config.toml
n_kv_head = 3
norm_eps = 1e-05
rope_base = 10000.0
rope_fraction = 1.0
lr_head = 0.0111
batch_tokens = 131072
doc_mask = true
train_tokens = 608200000
dataset = "wikipedia_en"
MLP neurons of a small language model. Each row is named by its layer, matrix (gate and up: input weights) and neuron, and shows model dimensions 48-143. Each number is 128 + 32 x the weight over its row's rms, rounded and kept within 0 to 255. A neuron's up and down rows have the sign that makes its largest values positive.
After each neuron's rows, "fires on" lists the tokens most often at its 100 highest values on Wikipedia text that the model never trained on.

L6.gate329 [ 59 115 114 118 129  93 144 100 133 131 142  88 151 139 104 106 111 136  77 128 103  97 119 108 110 101  92 137 134 118 110 156 138 108 162 164  97 111 100 184 200  58  97 125 152  91 151 156 176 138 126  82  71 153  88 105 153 122 110 130 173  93 164 140 124 133 146 127  99 125  37 208 134 115 135 111 188 164 109 161 116 133  78 102 128 120 198 119  98 164 137 142 171 100 129 138]
L6.up329 [ 94  91 125 121 137 179 151 151 186 144 124  74 160  92 153 133  93 164 106 117 115 108  94 123 158 176 129 154 138 191  68  92 140 122  95  79  85  94 170 131 148 124 144  89 128 107 125 106 151 137 131 124 157 150  85 193 118  80 171 134 147 127  83 141 166 100 194  69  97  59 145 190 160 141 102 109 139 168 120 124 165  85 149 138 167 143  85  81 173 135 189 132 169 134 142 145]
fires on: "ğ", "d", "a", "b", "as", "o"

L13.gate28 [100 182 216 139 165 170 163 110 170 132  97 141 124  76 171 109 132 170 118 137  70 129  97  72 161 179 159 168 124 158 158 140 181 121 108 139 106  72 150 188  91 130  98 113  75 133 114 138 129 141  92 131 155 151 174 109 159 116  79  95  87  77 141  78 131 135 116 134 185  88 101  86 112 168 196 101 166 151 112 101 140 120  88 100 121 102 150 129 157 163 104 120 129 102 136 150]
L13.up28 [120 119 133 185 119 144 172 101 123 156 137 149 149 140  65 108 123 159 163 195 150 139  70  96 131  86 130 103 107 115 119 132 171  90 144 113  90 121 110 137  89 104 152 122 144 154 178 159 103 115  75  73 148 133 149 139 123 110 130  49 136  63  78 130 137  80  97 154 125 146 146 163 112 103 113 169 157 143  76 163 140 131  94 151 144 154 122 147 102 103 153 143  90 131 147 117]
fires on: " in", " of", "==", " on", ","

L9.gate678 [125  78 147 146 148 124 165 118 108 108 106 123 138  86 117  93 118 127 163 171 171 150 173 200 158  88 155  61  65 151  97  87 114 134  76 147 155 132 174 128  96 148  95 112 110 130 127 138 133  84 157 159  62 123 128 160 124 147 149 133  87 135 102  66 121 103 161  89  78 140 102  83  97 122 159 169 107 121 138 111  68  96 141 120 123 119 156 164 106 142 125  81 154  47 124 112]
L9.up678 [ 61  82 117 163 101 104 180 145 122 185 122 118 141 114 128 129 125 106  92 120 142 117 131 183  75  89 102 140 151 140 164 175 115 141 126 106  77 130  64 149  80  69 165 161 110  87 126 131 138 181  84 175 191 117 122 156 123  99 135 164 140 108 181 109 139 141 160 146 125 129 154 137 121 122 156  98 161 139 186 152  40 118 134 101 152 129 116  87 127 119 123 107 127  73 189 121]
fires on: " to", " by", " of", " with", ":", ","

L9.gate243 [135 138 127 124  97 104 132 103 116 105 120 114  92 119  82 145 172 105 114  84 149  50 169 162 108 114  71 146  65 103 101  96 140 157 167  77 165 137 117 160 127 147 167 190 120 138 143 112 139  86 175 142 119 108 134  82  92 113 178 130 105  93 106  98 173 147 107 146 135 152  84 173  87 119 151 127  85  66 176 145  90 149 152 139 114 173 131  87 119 142  69 107 173 152 104 133]
L9.up243 [156 155 144 124 164 148 156  92 138  92 154 145 151 113 121  71  62 163 194 178 120 135 111 176  91 153 128 151 145  98 129 140 174 115 148 157 123  79 141 143 134 161  77 159 107 150 133 123 132 111  93  90 108 121  97 115  94  81 210 131 117  95 133  63 203 125 157  97 122 124 116 135 147 127  61 178 116 143 143 149 112 136 147 111 120 186 107  91  61 149 126 126 118 132  71 138]
fires on: " |", "|", ":", " (", "pop", " of"

L5.gate953 [103 160 186 164  95 123 186 144 114 166 115 146  89 157 171 104  90 121  66 121 139  98 101  60 118  87 155 127  90 128  94 154 157 112 121  90 142 149 182  88 139 175 124 134 143  75 131 123 121  84  57 107 151 116 160  77 113 125  45 173 127 175  84  64 113 102 110 113 116 104 116  89 127 201 156 137 200 114 138 200 158 126  52 153 147 115 188 144 181 158 179 117  78 107  94 153]
L5.up953 [ 77 125 129 141 112 133 143  64 135 110  95  70 190 110 118 136  66 166 153 231 101  60 152 110 163 129 175 137 127 162 145 186 181 113 145  73 225 196 134 113  99  81 137 141 119  99  96 100 159 121  66 120 120 159 111  99 101 102 156 113 145 119 140 158 132 128 117 115 120 159 140 148 136 176 107 150 171 142  85  75 136  99 131 138 165 147 110 101 117  96  80 165  92 117 156 128]
fires on: "ing", " to", " of", " on", " show", "ed"

L6.gate233 [ 82 160 100 142 128  96 127 156 119 166 129  75 125 135 144 119  65 110 130 162  96 137 118 136 129 146 108 119 183  96 136 156 102 155  76 140 129 132 161 138  69 174 149 121 152 149 121  73 161 107 132 154 149 149 148 122  96 126 149 138  95 125 103 109 136  95 141  67 130  79 129 126 176 167 113 151 115  97  88 133  61 152 113 128 123  89 149 100 157  93 166 113 130  73 124 163]
L6.up233 [130 155  97 129 135 156 154 107 140 113 163 103 108 113 123 160  87 155 162 255 168 122 104  93 150 118  96 120 206  69 107 111 152 129  72 163 135  97 185 132  63 118 149 140 146 169  73  96 138  98 153 118 171 153 156 145  56 105  95 154 176 119  99 110 159 153 150 110 120  64 139 117  69 206 118 146 144 148  72 131 133 121 188 114 116  94  96  98 129 141 130 113  96 111 154  75]
fires on: ";", ":", "\";"

L10.gate238 [123 180 100 148 124 125 100 114  86 180 137  98 103 180 108  88  91 127 144 137 100 177 141 116 139 153 132 143 141 190 127 148 193 147 149 101 178 100 123 128 166  79 130 173  94 162 124  98 107 173 101 124 200 145 148 155  85 113 153 124 125  92 177 132 138 166 130 132 131 112  99 195 148 120 103 103 128  85 158  75  77 123 140 117 139 205 179 112 134 116 116 144 104  71 114 121]
L10.up238 [146 157  77  92 177 184 144  96 140 158 136 102 110 107 121 127  89  68  90 175 106  66  94 159 108 101 128 134 171  89  97 134 133 140 104  94 166  77 152 117 153  97 104 148 145 143  92 101  92 128 160 189 126  93 119 161 125  49  90  86 182 118  99  75 144 147  94 136 151 122 158 113 119 143 171  91 150 151 112 135 117 158 188 120 175 203 123 120 146 158 126 117 128 146 143 109]
fires on: " and", ":", " as", ";", " degree", " then"

L9.gate305 [148 153 114 101 170  39 196 140 115 111 109 182 131 107 169 179 106  68 141 107 122 173 131 156 175 118 136  91 122  83 138 104 128 130  99 142 130  76 129 162  96 162  89  70  95 127 171 119 120 142 174 152 143 104 152  83 142  79 112 194  99 134  87 172 146  99 100 115 153 124 140 134 147  80 161  89 124 133 182 123 179 141  84 120 143 134 131 179 133 114 148  60 156 129  98 172]
L9.up305 [103 113  97 132 114 105 169 135 109 133  72 199 143 157  77 162 123 120  94 182  67 145 182 120 142  98  92 197 103 154 118  84 125 166  66 135 133 153  52 157 143 124 139 125 112  69 160 166  85 129  75 169 118 130 137 131 132 121 110 200 152 148 153 103  75 131 196 103 141 158 128 163 151 140 129  47 110 100 190 112 101 125 158 114 125  93 142  91 128 109 101 130 136 133 128 118]
fires on: " and", " to", " /", ",", "ed"

L6.gate143 [100 190 133 203 140 141 105 169 126 149  83 103 159 119 111  54 159 116  88 140 141 144 181 151  90 134 111  65 124 137  47 152 191 104 123 158 120 121 146 168 103 121 140 136  96 168 123 116 118 120 103 143 112 137 178 120 138 178  93 128  88 116 125 130  79 135  87  80 129 117  56 139  94 120  90 130  81 130 168 168 124  92  68 127  64 120 191 117  76 124 120 169  91 143 161  90]
L6.up143 [ 90 105 151  84 114 159  85 148 193 143  87  83  85  94 125 180 163 169 114  93 162 107 195 131  92 117 137 154 151 177 116 149 126 120 123 129 127 109 173  73 130 193 146 119 178 135 144  72 137 173 163 144 164 128 102 125 130 126 149 134 161 111  68 144 117 122 152 134 121  96 158 100 170 104 138 139 108 138 107  91 163 107 121 150  81  75 154  95 165 121 159 102 190  82 122 101]
fires on: "\n"

L10.gate625 [125 174  95 144  97 154 117 156 179  78  99 115 149 112 124  79  79 152 115 156 135  83  83  99 113 152 143  86 185 124 109 120 106 122 110  93  97 113 137 151 178 139 207 102 114 120 145  92 203 111 137 148  90 168 149 160 105 161 157  91 146 161 141 150 103  93  78  79 122  96  79 128 128 162 182 180 107 137  41 181 107  80  76 107  33 127 153 182 104 110  65 130 104 161 149 113]
L10.up625 [ 80 181  78  86  91 108 180 128 110  92 109 128 106 116  89 174 153 151  73 144 134 126 152 163  99 126  98 156  79 102 125  84 116 148 103 128  81 116 144 114 120 183 121 164 143 149 100  93 114 135 145 130 152 131 126 112  99 158 132 140 106 127  93 150 130 120 133 170 167 145 126 116  41  82 128  80  77 137  87 117 112  96 101 154 118 103 161 124 127 138 153 129 177 142 165 104]
fires on: "\n"

L9.gate438 [136 124 119 146 134 127 130  98 136 160 130 186  75 136 105 169  94  81 164 140 171  82  88 143 138 119 181  95  96  75 134 139 145 134  83  91 128 124 196 140 117 108 157 139  87 108 137 153 174 137 109 150 107 117 113 131 114 162 127 172 150 151 112 130 120  82  24 106 147 162 111 110 131 100 166 131 141 141 119 119 106  98  72  76 114 104  97 131  81 113 109  44 133  98 145 164]
L9.up438 [102  52  67  57 162 171 146 144 140 186 100 130 128 171 120 164  81  83 123 135 196  71 157 107 128  95 171  92 106 122 122 123 107  82  99  76 133 135 142 109 141  95 142 152  83  99 212 115 129  70  90 148 150  89 167 164 105 193 115 169 138 150 134 144 103 160  90 143 123 111  95 112  84 157 160 103 118 167 140 101 105 165 140  94 104 141 113 104 112 175 110  83 122  98 135 142]
fires on: " to", " and", " By", " of", " up", " In"

L9.gate22 [122 128 129 106 100 181 190 147 167  97  61 139 131 123 105 130  95 136 138 118 151 135 150 134 124 129 164  79 108  47 149 172 135 138  97 165 149  65 114  72 107  90 109 127  98 164 202 110 140 148 105 140 104  67 145  91 119 154 114 185 103 113 118 100  54 113 128 120 104 124 135 144 174  74 103 113 168 169 121 124 104 130 138 113 195 157 112 172 136 119 245 111 133 147 116 109]
L9.up22 [109 153 126 106 103 143 221 133  88 128 139 121  95 175 157 188 137 154  85 131 132 166 139 114  86 107 123 145 156 115 137  86 118 158 120 131 115 146 103 122 102  65 139  85 119  96 140 108 103 155 147 111 126 143 107 181  62 185 117 117 166 128  99 105 132  85 139 112 202  78 114 150 133 119  81  70 147 119  81 158  41 109 160 115 193 106 145 138  88 121 143 146 144  77 162 153]
fires on: " it", ",", " It", " and", "It"

L5.gate159 [187 179 113  96 100 160 177 130 134  79 161 156 115 140 186 100 110 138 135 141 144  85 133  89 179 109 133 122  84 106 145 112 128 120 117  91 133  97 120  84 157  84 158 131  99 153 111  88 214  73 138 145 156 153 122 153  78  80 126 139 141 123 134 145 118 120 146 138 143  96  92  90 152 184 102 138 101  96 117 175 138 124 141 102 134 139 119 134 102  35 118 126 177  55 125 152]
L5.up159 [114  62 110 108  81 124 109 103 113 142  73  31 128 124 143  77  84 126 113 177 160 125 131  77 186 141 196  76 113 101 176 143 134 112 115 138 123 101 153  94 103 135 122  62 128 158  98  82 177 133  52 121 127 177 107  86 144 102  94 161 150 155  98 187 142 120 163 135 133 121 135 145 156 186 160 132 124  99 128 110 161 127 101 150 145 118 155 139 114 144 143 123 145 115 155 185]
fires on: "ing", " of", "ating", "vel"

L16.gate949 [157 122 113 184  98 162 126 147 164  52 126 170 138 127  90 118 156 110 114 158 100 110 161 171 102 177 147 139 151  49 150 135 109 131 185 152 160  90 101  67 102 171 120 152 195 156 100  92 141 116 148  99 160 146 157 125 113 123  86  80 133 113 131 125 146 142 111 179 138 118  83  85  96 110 144 130  90 149  86  98 153 145 141 100  96 100 118 103 105 169  87 133  51 131 128  71]
L16.up949 [165 152 146 108 152 127 157  95 178 136 149 189 108 115 143  94  65 158 173 162 140 151 141 169 171 104  72 136 121  74 143 159 158 111 115 116 185 147  86 122  97 122  70 100 133 169 192 127  99 147  99 128 123 148  70 127 124 125 136 127  85 166 136  82 148  78 165 150 113 105 154 157 136 104 123 151 124 148 109 167 121 160 144 142 180 149 123 149  89 139 164 130 182 146 152 110]
fires on: "|", ".", "-", " Won", "ed", " |"

L15.gate740 [ 94 211 120 154 138 101 139 125 163 114 172 111 159 101 153 133  92  62 157 146 124 173  94 166 135  70 131 136 108 121 130 165 157 148 112 124  85 123  69 121 119 133  96 163  96 159  77 104  96  92 107 110 170 135 148 151 103  61 159 103 150 132 147  86 112 157 128 119 164  69 160 131 127  94  99 109 128  85 181 117  42 104  93 162 129 193 163  84 186  46 109 179 101  90 114 107]
L15.up740 [134 162 113 120  69 155 219  99 108 125 107 128 153 217  57 156  91 121 111 118 146 108  97 148  73 137 132 116  92 100 156 149 156  79 102 149 139 146 179 134 117  93 125 200 127  94 111  59 109 109 137 121 145 142 152 154 133 116 149 174 126 160 148 111 133 137 128 166 113 141 109 117 147 115 100  73 143 181  78  66 108  63 139 150 110 116 157 129 182 229 118 112 151 146 139 166]
fires on: ":", ";", ",", " time", " for", "\";"